Part of a small language model's weights.
Architecture: RMSNorm before each block, rotary positions, no biases in attention or MLP, tied embeddings.
MLP neurons of a small language model. Each row is named by its layer, matrix (gate and up: input weights) and neuron, and shows model dimensions 128-255. Each number is 500 + 50 x the weight over its row's rms, rounded and kept within 0 to 999. Numbers have three digits each. A neuron's up and down rows have the sign that makes its largest values positive.
A block is one neuron, or neurons of one layer that tend to fire together. Before each block is what it responds to, as a language model described it from the Wikipedia text at the highest values.

Responds to: The "| " cell break between Party and Candidate in election-results table headers, plus scattered mid-word fragments such as Pro-g-ress, tr-ough, Az-erb-aijan.
L10.gate798:473479539502403543522498476441479511496471561568555557518532454410535661594486476512556514514572519430496594427580547522476500519515516481475447460412480559577441498511527500426490546483449512537455486560500498497536515528543506474604523525471520460542575477480405544554476524570414506476500427552387427570537478485503453459464464462537419446536516509511443473457481624447466545521475
L10.up798:394578444489417525525500565527500483503565483583482454532471460376454476544547473447519471582476505560444460520512527450445495532531536566550549477428531473476450490491557626399524577407509469507444547498481570465495389558576470409542547438457489500551540586572444461565549561523501494460493481456517489515555457461557522445488499491457442516458460451415524473498522529392453446508451

Responds to: Pipe separators between column headings in wiki tables, especially election-result headers (Party | Candidate | Votes | %) and sports standings/stat rows.
L9.gate93:421563550475506449517492459506567452514472531579424507458518557489443546553551524507404552545543526443457511627547522538457483484492442461449473428356605503539575493497493512452452489504562507559557617490499440535514514482516526484450437426560542455512538520531473565494574496504501495474510442455481429569547456533455489595500557417483570529490528432524529459481445595486451507502539
L9.up93:565565496530444442516539580447614505437539429589579443618489542477427499522464509433483545519506511489570566577466450393423599417439508431459536541425522524500398509438479462433508526575466539512566496541484498565524422498583442520466481577544561430524491536421514560481459546537462470512503531509447443550514505541608466418546462410473487523470488499522543586526430584550515377478478
L9.gate134:459613517444561472562482522563432484426369498444549430496540455469505449578474409552455520468588498471493497475501419556454532481585417476477521424519433437470561404456566524522470576576520475449548500549536589467482574503543517532507474448489537535554497494631458555467519350623436442461495405559470429512482435479435484441510525501532510551437468384541592527446500391523531504495505
L9.up134:511489524463524472486576504554506561599479479469530579603443445464511533407464456513520428535461555369475502515536500401568499552516482505514563600492614514435462482492605523480535498460519464512488531519522512477465433403485519452411458504435481525507489598537479515516549526658528477503455446482529441557514513487438512429534477575505451509532529495505506505550479455545474479382574
L9.gate140:522506605496504463560524383468526463403565489543477521553519453507542514538598508588416540444392576506509427500549476471531475456441468485552503502532477521503471478432534537510517530491487554363514539554491489563423469572474534517501489513409487428554580451511419495469484538496476516473471453505470499490408442524502450349552443536503457490536444562478518504443491412491550445592507
L9.up140:563429508495490545434566545473492481498502457513489540559450528499523505531580476439523459514413421499554492481480330460533519446519415527380405500549553531455522489511500510496535468404519413593452505574432524514473430503500444483544563541422484465519533494457453546554389512524452606536488487464522425546556479461424496477427580447511461517463435489480457454534460549481418467496457
L9.gate178:620466474506531495457510460535549532415568538579533565493451491537508466495620476479552545565536512476489540513537521501551535521468472514496497585512447475518355545459510501426499497453567580469498526385512418408503457442533402516535534520522565434501528465451498455551535479501519477518441402494450497395531535473492524523474595507529550554533527470518500532527439553505540588411526
L9.up178:533595496490474542506487450525500555448468435524479489485417551577458553498531497589411416524527475498550609440421524595536408548461440545488600513534505621537472470470473521590503478538597531507565529517539514516464466566534506447450525532477558461453448497528472422528504530541583516536606440441478474478479486576539472422565508501458492455542458598424448476550497552481519518531503
L9.gate287:467463479439517476450527492432501495459473446483538492546477488438365471554456594488456492443457496507513478531584526520579455383456477583480523476387607398513425543482484500490460516531542530529523517494530464523456522485537594500583490517466561526503644468494535496525479500473487575545530516476453500589532580387487428469501492533504529553323539530420501460582553508562528458449537
L9.up287:581531462600449491499524551444547514485529544490536479515559464530535495466513520527522479467508491540470512529550482456541569471475534415545502478539486618455532515461503491503530540526476529480460517526522623555578567506461482467503500439390479410451492529465504509585445569477566401525523614524471527465519547536517467499531501503386503473433472460428516477487549422562435507488534
L9.gate358:515464492467547462515502449565517531474417384561512461548469510479535548512487497470453440509390518498491485566487501584509403508563425466437519478548496494597534473464503461530521417499521469465504535508476482468489533496546507427462532570567517418489534541476517489593471503573519559509490577475384493539516536480394512528467486382448467562545584487582504510436470542513441460563578
L9.up358:518553497569497558506496488529485600519518591557580453547457546512498517525577536469498521475609492481531413496598465521604494433535550476524490492489521459477479455520535480465556592511499499427520489471532519453521529408539481456598453487526387455578428514522523577442553472558567570528508552482514425517525451525498530414452583422530549552488522448424418397472447467581573514536502
L9.gate430:524508544518440544518513448584461607450475522442539480631596496459447537489515509521535532483521510539514443561436493456561533449513477511426516499463472467469415517510459505462456493535530485589597530488527421453515605514457547576478505438560504534490516572483534555529508483568512523430486429554443455532495558379496541435469494527571531531505482516576471495591509486514553475583566
L9.up430:593388475496500518539502510464594514505439543559479532426474476416506463411544577512418439575449562522408595479515520417498482473469491492535444597489544397464435485458472483489511519430435489502533501546423506511540498443548482536526470571457458510482471510424495468502495416545533540461387479494468433495536511560439543523407443411489442426436482375536489519550644544523487403537467
L9.gate561:437475544546441473503534413441548470555535484502547514548487489663539426425471538550400441498594516601490481505570485540575503450542500508592572544554526477456527503508420468523556555524511468413505499477457499528466548414455497463485569533548395473531582551499452535450596558485508546501589482579573457499505612586451377453450534387533530455601524486459406502573475531525469558539531
L9.up561:496506578502508560481463433465428470518406533521515509466411492528420553461531468461526451402504494430519445504465508604539490601408486516526518521419553527464519487513513460564535502549529481473577573533423443478636517523606527478488490572439510510469541538530628493568487460589444513509508536469580486464505547547562441525397506482469517443437527491559443563564535522535444416528455
L9.gate680:590547418481440491501560524492453481468499481490517410522545511507495468498551541599387496504433524529502491424467415534555467477489492484591558528470558476557540504486537491516540560474610451614456517541540569496444474558542523534535491457522513492372506525538487555471503500509423462493519476440544469539569503542422456417423541542516584476502494488550582464499534539539458497518503
L9.up680:517512429546591465450575474484486544446490495540631439456569539478509531514539421537401539559454492497539526512467479475433542571439469535597514456423569479542569456397531495515566516536500506505428496499518505533486521526557390515428472432429555500378475557499436492509532451529616633412405468487537521540485492434500517468502561555490518536481448538515522513476532507600418439511534
L9.gate682:483532496489525446585502415443507406500509551533554461550508488472479483428465416510530407533574483509457546395509508418486519518450540456522491491535491589391507445531546492603471547524475487538489583395532474475527512483515526509539473539568476496510556478509574483442587483505420506455481425463496430437486553470496527392475599591599467508520408567571499441454479534515484507612449
L9.up682:548513472481535536476555444490413461418452549527522534506458490590522484474514463522588475426498504519457509436525618461474480478566467511484486563475577541573507542542501503537458558471430424602394561503407524543492514461509489445519408507516412471492507496570488502595528442581494504499495431560503433578439522539523495410465550482503579528517512553611529436503483430479450525488428
L9.gate692:576486567499582544426497501513530545500459467617523482502460449492528498545481432565520529478425552427471506437503475514434528445529479629464513561556483472592553518520514498402532518493576538543507444471497456466574478492489477469572474518511530575570501544429469444536567568513469512460502508560527521458441502494446526491503433497491510498547445486572505495512542593499403421592497
L9.up692:526508558488506516614596482486433507501512498563531417500525490436572534567506422590526483523469498486377539435483416522501423552511520459528447664463417396550535475535493513495519533556505502449550530529503438510508489444457474488584530452559536491490562517434477487554481603470489543498472559507522525440446533482526498508555469595439485568419571500495499496513453475440522540522500
L9.gate720:456506524443504545516438481524608486434552482498564482482503569531442496476531468505402511520495591522536526428572482474569492513422477549547462540558620513362430447538476458498574526581452514488529502560508425489470579504482502482531475473525521519527400493517512391471489521561469536536501469566523513506563521448507551515503481466504506553498470419495498543420430466471463550423513
L9.up720:530436482509476522601539355501524524507495482478480477532612528503590459484536544479510536475525459470435489509485565460619554601527589450519546455502509509587504579438480439518456524491536551465507435464417542495564394501408487550530559413443492445494490444478398464523573472490551522441489546488507543428504521456473569537523558606439421418513483451517432515592506441512546506459440
L9.gate801:580531465403379504506560505551575538411518551509496565473463533451554436535470510533534420430521431543452572485510549433517563538556486585430439576488468495586489636382521507416518530496507475485516536563605520440501475424473508483588507517568464489464604528519440432533449516488443445455565598536466478551368470492540378506551522518456463460484441526493465501455577483582525474499520
L9.up801:445479492481407475476544533436431465544568493529474522589428508466566539565521533505571543521498501513514579451498569561534404442444527511488440581602541510501583570508606482498452504578542550484486479488467451458594552533431491535552517447536490448525480446581523443493501550482577527572482413502538536467457520533496446547503482539430429442501515430591486505571567471508487452487456
L9.gate846:510501500495428452470490457580468593509506514515543400580495516468617469519538584591404544500522441489476588542489495522585467521491419498473401522477538480504548505506549480516537525439506535488475540519513544564504501504447483527479573477528487417532593459436497493533474475486509524469420506494453512463535428521512474488484530474555484442547486528491485537501459482487608484614454
L9.up846:407559454584521559443464481467551471482491457453512434631570498555543455407503535494454455605458521472422526477500526430474466500522570488467496522417467496482506513498631459447503551523533527449552504473486427549472486469513496502454441424544512453522568493528497471561498491372455528478454522491529563512374557429570491484490462526471454516554494538439427480471442524494436464501519
L9.gate897:483558584468544425579516439466517517372545511482545580496430558533492523461443517567555500580354474445439527603491571539555631626434520554548513526416502517494494499510496456535481454460511461499479559456469459523522470569445499485511485513603537584479506468518493563464559506623491479533499461571499473479444479423503500497496503532470589477496541568431473440512510432476494427456545
L9.up897:511558518452549440597542397489473472507491472548514505525477542387491503491429479493429451481541483499488550475521440514523522504474475545427567491473463511517491530581520444553521437602476470580475450573532488487638495496570486494485525430514487543556568540517549456363498548516587516394414538444483542502484595562456499540418465479498490541507534520581495568493533505507493507490513
L9.gate983:477458471492420637507417459524495392541460497494561558528482481409486536522488535487456496482515473522474507591456563463475496406449501533494558532482551634434509470510429516570518517501450504585521542464516552578512499480480539437547511398577514415519521507457468513566517506500596478460546453469457465526460551521453456480545489471503520356405451533527384490494568598478449526479540
L9.up983:430514448408549557583588502507472448554445449503551483458437441496504449439534468488501530454445581522535573501489453479497466431478536499521547418475571575540466473496489543465551508470428501611427448508522466480466462475542507559503590533437463429469459499363423528425515513515539518516434470459467531429499401491614574464479493542533447648536564411538540545520622352449465493517502

Responds to: Hyphens joining two words into compound modifiers or names, especially after an adjective or number: large-scale, high-ranking, ten-week, COVID-19.
L8.gate84:597542523438492462507496496528554424450374574535574487508445455498581464527451455493437553470524531429402425506557482438517598467478526506504458489529443548524590529489456452519464450455464535520495587501545496489435476547453546495489481526473488407449536376476470533499561428441462426523392396533485509528557506519444447478477509484490501458530503460564537507483475435394318520442510
L8.up84:542477572515479477610539518451558498386501529545471529552512397519548508547541509529548517537460455490431487463465530428525492469515536508491542461555489433481482536479507401495425510434524498499490585452498562511465518528555552468493460547484478496469446528561473568582620457570506473556475485520479494526458430485428593499516426425453364436492512434531474495432609478411571450538567
L8.gate123:393520531531495582481479552572465502485539496517522473505487456495573533503492480505517500483549526498604391453611380446467553591387488563583580440541490515429517457475467515444602525501450519564529531522471422574470542518526528457490472454531520544443464553416509505538529444538456461488444571491554516458482514508517536547500488457545491496517425507520489503444527481576453489485472
L8.up123:447565483470547558487541499502559411448449473493484535477574495477411597518508550461502430424497470440573480488437465461396505509519463465468558481495536554451519557480507420435578540426528493500517611566499442535503492466474551530553471454630517488415542523487508524507439522557372514509460429445542452483511405475502463495496428504509478505453538469510608464538535492464453494598488
L8.gate300:537534498446462512538511588549528448608519474572479429595504453501463452479404451486483506493489449486518526526545480536514560387579441513575527498552484495495518485449497503533471591491460512553509506532496502533598496493528487498556442500610442470487509504520470450542486486381421550572458483544447518511497513477510447585500414512417531489563572486495487608504503556450527505402457
L8.up300:526559499478411477552497381532613465524524500509556489491502493495492532483513497498493482521433543516413501528568514471579449533445391544525435550416414500373534547538509458499500504406594357555508508435472527471547521498436440516558474533557504521540601555491555639550539460534505500479497518558574470471487536473515531394471551508444526523433553423418561471518449500475499586467557
L8.gate989:433478590463521533506604526566496490559529547524543506577498478469578531453514486457566502486464442483463447546443461595525523483401439527513427445430553535474561506550509592446473522467452506537506567532560603496516506565534368503545543552517474455534512587517505508499407527456421556499496537462498439543427457510523434464454524506485375542465469511462440536526471466536510544455544
L8.up989:508496517449504513454422531517559517429502499485420415538515546402573501431531448500487492555486478466505339474522553473579507516545559475501496418462508466435558562518497541515484390376396557485523499492456479363502548458501513516575451461659493541433489437462469484504461442490530492475525489455557483508472537469506492573524523471472511458560417525535423418488419525497519508596510

Responds to: Pipe separators between column headers in Wikipedia tables, above all "Party | | Candidate" in election results, plus bullets/dashes starting infobox lines.
L8.gate585:545500551482548537524564509425550438574481440478580494501449537478440501507488497535483517506480484380570575537487387516548446561559428555531554519492533461419550557495536461522542445500530532556433523544473508549482495463480501455534476466503526537566495597471535581523521586560525468496426486528489551544490420517514539477440536470511516565562515573552512528440486507525476455512528
L8.up585:482509536494540499486576504488455467509501556488526496546514523529519451566513538547547479467541531485601463492528505495387474510517506554483517506536446657439361402497506555513546505488430513433467372471479478493489551478515578600648513489477530620460416457454495446495491430547424418384393386524523539581490455495493539467561481448538548422488549499491513510459477432416426629508539
L8.gate670:441502431405570427547509298449534486476400584511489505532529538538453566533535451447519504413473530417480530457518609426490481577519462546569518516423463705462517491549436449474488489515536468505425460576472565533489546585468538506556452463452424565425440460551511440429596570503505508562443504598465490499619474462532466437537469490449402540438511551512500528416498488482479556511549
L8.up670:619576467447520513467520435521535522551489366451503521489534528546498526471546598435484479496524476527542496586495521432505494454433519566440485487426565558444431522464515466398488476559569472501413456523444398571516460403506545468407478471515507560533476465422469549540565473458498493494505372514447527453532460461483536517478584495516517439481518526459448433523445524477456536451580
L8.gate717:517514453391437481453477420521450436507500515539523520493544558488482555554503446504467586583512542438546518537411427491557510520553467509506375570534533486585491536480443434523564463528482465613424522538459422543572474568476539449468457518570424449496449502473491405457543455523555533481491544505495434515510350454433483453494519490481522510515510497508474506488559489548562464452448
L8.up717:581535457490447542473481491430482489484506572600470479536510547481516476438520488407551507591408548542505472596514544474592525453444522480617448476441539514551512489484546541534444645512502620601506522468440470583484433495520471607421490582603519455538563532485485485517558472482431539550419510513509530470523559436424494496494523457508497469527506507479481468509484501485482437469503
L8.gate959:491554496495382474518452510533539555511457513494457361461466500566443528516429506514556475499556507516497517586477510520525516474523518543517577443444428586473497485512460424421554539515566582437502432439507547553554462505543589570498400458456488585468512558495453432569570569467420533545478490580472528471590504496438520532516505550538474574507510506461507457556359447485527470469502
L8.up959:429499468519538555517550555545538442444489453563589465403558482487561456475555539552481440456548520537493523429630536511531562477556438543536558551522572415491505376590600487537541497519519452464488629423516617551448486482568547524614439508506560442471482480489531434542528516494537504547480544421465508507442445542524509476476586501336496446582564461511454505442516535496519452537487

Responds to: Hyphens joining the first part of a compound to a suffix-like second word, as in Aleppo-based, European-style, money-laundering; sometimes the next piece of a word split mid-way, as in hot-el or corr-ug-ated.
L10.gate437:576531481505469447499414530476582574586480536497543463491502529506516567467472427472392553426603553471547421495468504422551492402469441464458450454505537533436513374577461572511564483492492479434532446505377502453484534420520485464559535440436518605439497604550504453445480393476458522559465464481466459398536441528523514471515532475537434534510515483476554544482589567542511476574437
L10.up437:494518480433480540490546455519427581504473403547428511411438552466394505588449459431510512479618491467466442459500500376502493568462468460519469517426529484464520569502530553468420537441497512554486556490454565478536630433439479591567523521536517500482479462542611520485385450559445429577486550519472432510460454433590522414440546493543494519495468546528473525432464399558581520530464

Responds to: Non-initial fragments and hyphens inside multi-token words and names, often just before a comma or period, e.g. injure|d, success|ful, Archbishop-Elector.
L9.gate72:452522595469614547508515470529484470489590527524514561457580546410527635541436472448436534514472485529492500540485453557449596433510529556483532506560528497422529549513517499514499497438421528572452487511521559524635508577510432469520363547535502494520606520543532507569490446556558488534519536467518542431580452528434553435500451480516478457447470470512492460467456444376449612517480
L9.up72:495553436460466579468401477575469551423537450495510494484540596491487415591456510452472513479448456477432524569515526496488547503529466575530509489538416468537542501569473486459468429585543540430577552463477551526482596517446481475586504562471508478479576479436494472436466413461444603573571470541574448510517471425497595518529542526536448507430511482418620532536547454511511478482418
L9.gate90:541499519592476583549496436458481525493528450517457528396501421549502527484449514410534465505592556573476455533468507486435514510567494570548527593501489463524528452465490514410569458506523502476503606485460494606543573481500427450523461487493532573487442497486543482553490485497518452554456534496494479453489569504519485519519494546491517419525499530566504586462473602487522545425610
L9.up90:492502495476429530487441524524567481434485553421581483432539552576494566598489462506370489543519491455483523521471457498457543478477471498506461493510479502514477517527557511559497512379535491556553523552476593482464535567444544450453462517487481506516573410421461538407495472453477447472550551542538465414512426459531518483567418431466471481502447557482378475449589460537512542501465
L9.gate92:454461505501488568517476457474547530456535403470531507542544442479453481463540469509517504489474543506479500440514465443454476500537575416513455387493391533461535456442531587509490609436427494433626579427410590528574515325527502559551512529554499544504449494552524456502373513397399502404566475520383472413481493508441570456470402540480421481527495521560525489498433511470534442530490
L9.up92:575535555474553458428543449484481390474457563451498519478532550421563605544537450501515578523454515523536389458443465556556522509527457522540566493435587411555533568441451572545534569540528513594520450517498514543518449498400465474556468395546489463428550585553477538539444472574492552512507433537458575520490412554513550494548587443484482385386495472457457517480524526623479534507465
L9.gate133:569427501495545503593385589527504469588506523517510520619498405559515510540532504542478515497548540472518521492416484575477519482479537486564454529588529555409542566465462456445445538530482526440453572595500551505565427465552542496498500531557473486501538600553468460550527570442501544496534565543586526490519474497489490556512515542438517595485519575465444521545561516455511515430486
L9.up133:495422469548489503518578436538470515451498539563542562449513479510562539549506545526429464467520529442491352458587455519542477466574583364472501471574525531509554577517483541553493547446528428492591422518488453442565507474522623409518561488516459517494529562531412497471485473534481516560478409468455423528452516495447447466474556486526488495463425521447447407459410530433505457514569
L9.gate260:598588556370441533488472520517488436510523427376497512449536495531533474498432532537447538467557483542528540524419409541456551490481457463608528525586539514441540522497479495565487516507535507448433531510496530438486538441515492489568525500504524496362531513500543513462395491601535554440462551458505532474473523514472437519481479499518581535475487524463498562582551511404480459450555
L9.up260:383504479515592448463384449571531517463531491514553541543503500498541528530592467463501530542429445500556452557390522465590456477510521569456488547512601586433448362449513583459476507488498454450531513492510551497523523553545432485482540475535488456415547508479496501568507447524491456516440429540546448471530506493531545530505487411474513434501503537591462515527496499553476482517551
L9.gate268:475500518448494541491502631521527559572549531437452533478449483478484482421483464476508438475425420467513471504522489459479514468450446539504445471525459456425483491521409500477467528445478438505525500378489487526529453489562474521511460698530504402521511468534565636421419418418524510502541484443491412568414494519488543543551467527527474406446472471455599523495505460465462518409481
L9.up268:553493513430520489496461490584573443516445507576526484479539421579516498537567485546568562486410390544499511459490567527459502554454466458430424545523569545506471422550455583502501510509494437490422557459536496493497449498407589415565461552492524527475500486503592471532533453464543472463594524571496388480508561435471536446563473486434535609477481560527474479536460486507551503455371
L9.gate357:562486541529571561541523480602463499517496549440423556552585552510495445543478467423493481476499449527489510495498473584494543523440482590432503518456505574401593476531516579478522538491528475485505472499541507471423520513571500591557506449566514433365461504508599541472493469487548447519533483513553536570469522470465441499535520487473512595479474473445434509522520513515497404439455
L9.up357:556453513527498414507479538537545487422514452553576465550484506447447589542520563554524481521586490519523485556489462467540495513617417562485516533588529540547494508488548447526635428503485597484502511484511605482569570553533546399527480500461442498515528538503525555471485476561537530558406527538537525559455478484544534495589567496548572372517543517529487442552467417454501518454422
L9.gate409:539468526549414477467435480515504550478514513490376502498540458531511489480520435411473447473529410452492552483600513546481597443429472511554502443540521446567520495513581469604569428505534568447563500413514610517506546413605497555515443516446445445512646454503532443543437522457541496531434434489452520485445466472469556492521485471512460488481452513501611479443535518583474580471437
L9.up409:481554488551539464473447451472388460606635511478468431509478481537435503505467531421495468475497460443532507606404535463546422482502565500495502620470519491466539397479568511514498583497483600496444482491502480476468435578534470541486501422426511534500548490474486524559473386509505552460570547516497556561514476452421497499496481615461520555434472498458474503483404489399520547477426
L9.gate488:460421447449548430499539512466464432396477449396400560495358556465576449516532490550501434557460519470552522531552578468373503523531460463478527429475532522496497557549452513484520551509467495416510458496415513536545490434402415477495498503438567467511484442538475544518567465617574504539475545461532460466591437535448603529461421566525493454482513456544494473462533512439518398495464
L9.up488:466509498488466421451459506436479544489521494461523530495460481508489577392493533446509472479412512472489544502541468527432497476512535454487543474430472433412477425496568484542466517489501547575505587486524541532504436488510534508503464527517505460351593556564572512518459520580527529531549576557565461532451457491562548546540443509584545509576513468536600597481454540457508499503436
L9.gate662:427546514489479572477456491574515483507577532481554466541548599535518473473486459465399610553579576484581558467461450535411484454493557497551481470544444516501522489491374566511511490487467544470586482541560467555499491490557534515489475506574519450405491438478549451474607495456551517548424483512472393432437471503560492491565475508509495411557543477491487444487463519529458481370480
L9.up662:554491660502532499436518517608549567497609476536501460507427576480595456430528444495491610518512515489607492490631512440499482536513463486437492537530548628600558433497406539530419553472576448545531514485548500510430542464493552501446497499520491475530541500614578420542423462497545515550464539523472581522411507536498484472423577458498550471487557514512483536498460437490492437524525
L9.gate725:481425498488464479450500483436490547539508495446426563566460494614525508406461520516345476498480496429494494568516455466434562539437460488493493409575566541483516536459463435544458537427547528535520543525458539489556556511483515499596527452489592531410446619525515466540482538489486659525456490440539455531460568474455524481512523459427549501473495478559487508535472539516436519541475
L9.up725:523405476484468524414524495545480537507422544533576511511511529550544534512563522493509542573551455471481552524473461403513450550395464468540465397450514469485491453420468450531461551526593528526468413562500418531512523572453481423475583595502526566445454411480490571460470569504451528496546468574507480436574541580488428523468506526418489515549485550599570508553486522500538415559465
L9.gate780:563411392588465452497444487554523496480473476477437542510596548518450539500539534529501588459432532459487533526486536491480534446608403511547448482465627488455474523500531525402580498524484450462436563448502531514507502549526493511550485511542529443510476539431526529513379421493590487476566406469544439553487539447550542514513477599584537510540511497423534565493571481464537560477422
L9.up780:476559512462477419549438527476464485471473480516514459461568515497489490479478517515492628583545512562548482413501499507630494421409544532534458496453534490548514559562480493518435468496407581458503441368562485546567417513500452432482469564521553488505555524494550532484440542465475544510590463461483400491505519502572413448505408485496566570515525439528502468464524487557602463526475
L9.gate857:530488554458549566503507467450530540514561532579415477556420476524497501416382494537523466475522431450469493553507512484514577492556555478460453446469524473473496554498540435518533535504483524465499555424417498489481492452431441396516485463484457479531407545598549448515407468481465428400427520498476461458456555481474464502588435419504481475540476529459491480520456498446490487457456
L9.up857:427560614456457415474555506646505597426588508600518609573544489436523497519430501461554461458520438548515590550460542491554481472449571401485555463413498474503520412451359547556565393486493421522510508471496514476506557456457464471549503462425569483510572487452536407490487550518459499486476509464463560382459532504551476528486492455503517506530544477504471414562437482459500564503545
L9.gate892:493441519507451437541501559487580546490529405493429532464414544500404560535491475571530400574534494562523596476485500444533552569401446561549559483551500542475580524474431651556553434481443438475473524535550469539591460554483476469527476481527436494333405505517544498497535561515505411482466545590497524446417532536455461510467458359469452464533489526581510478522483444534440577461418
L9.up892:490473477527558477525544453504479477450517627513512538624541540509507523482549550472490517551548434446521484472487511453559544506494421565490468436500500564476575499410567393558507574539624462479519513422450515531511424449496479501477515487523534418548576605530531517552397478455502519462444536521476529495509429450583424527559452490410464562530558512422453454486471590500576442514494
L9.gate945:487503484530481517495538413520645454506551545534514495506527495475497433522469412506426475546489506549482506498500439524508541548556589485417555519524459578530456504470470399515643545359551413565490512463523522452508462511443520552491471417496485557463493574519515549409405528440504526455488525599439493546558450468437450482389479410508519502513507475520500428547403489477450497556594
L9.up945:512586512426502558509499570549435462420600506506524527506469481508427545503459453504508564459507439494553388555513535420500569480515490547576464532495497534526466489501493466553485526499498535548524520524475494461557512491487531441499591427409518509464516487467448446566458555450551505675462475439468528507514591422495530578527588513510470491459461346557475463583515417499529545462528
L9.gate1011:508477527553438532571534499489546379474510479577539477502471473586508488459537534534497437465527489471432502531463493565415455481547524525480509535571499632515427561445499472547463499407522519597554497514530571538541497559511460564559501508499576524468506581513470545514546398573483473637428515393466525467581465492505505383500484461570518499579530436525491476547532493476517533552510
L9.up1011:462618571479514470561509552551470528503519509594462423609523517505515459535557457558534489402548576471581448499406474548448454541462532431532529441465457513491526529477470434557466481476488550538507484544489550547551468457490503509496395454512528478423464642483381561514425342482408643580462560395567500511526560408468458473508532496573542483538497463497430491371504422512522447544549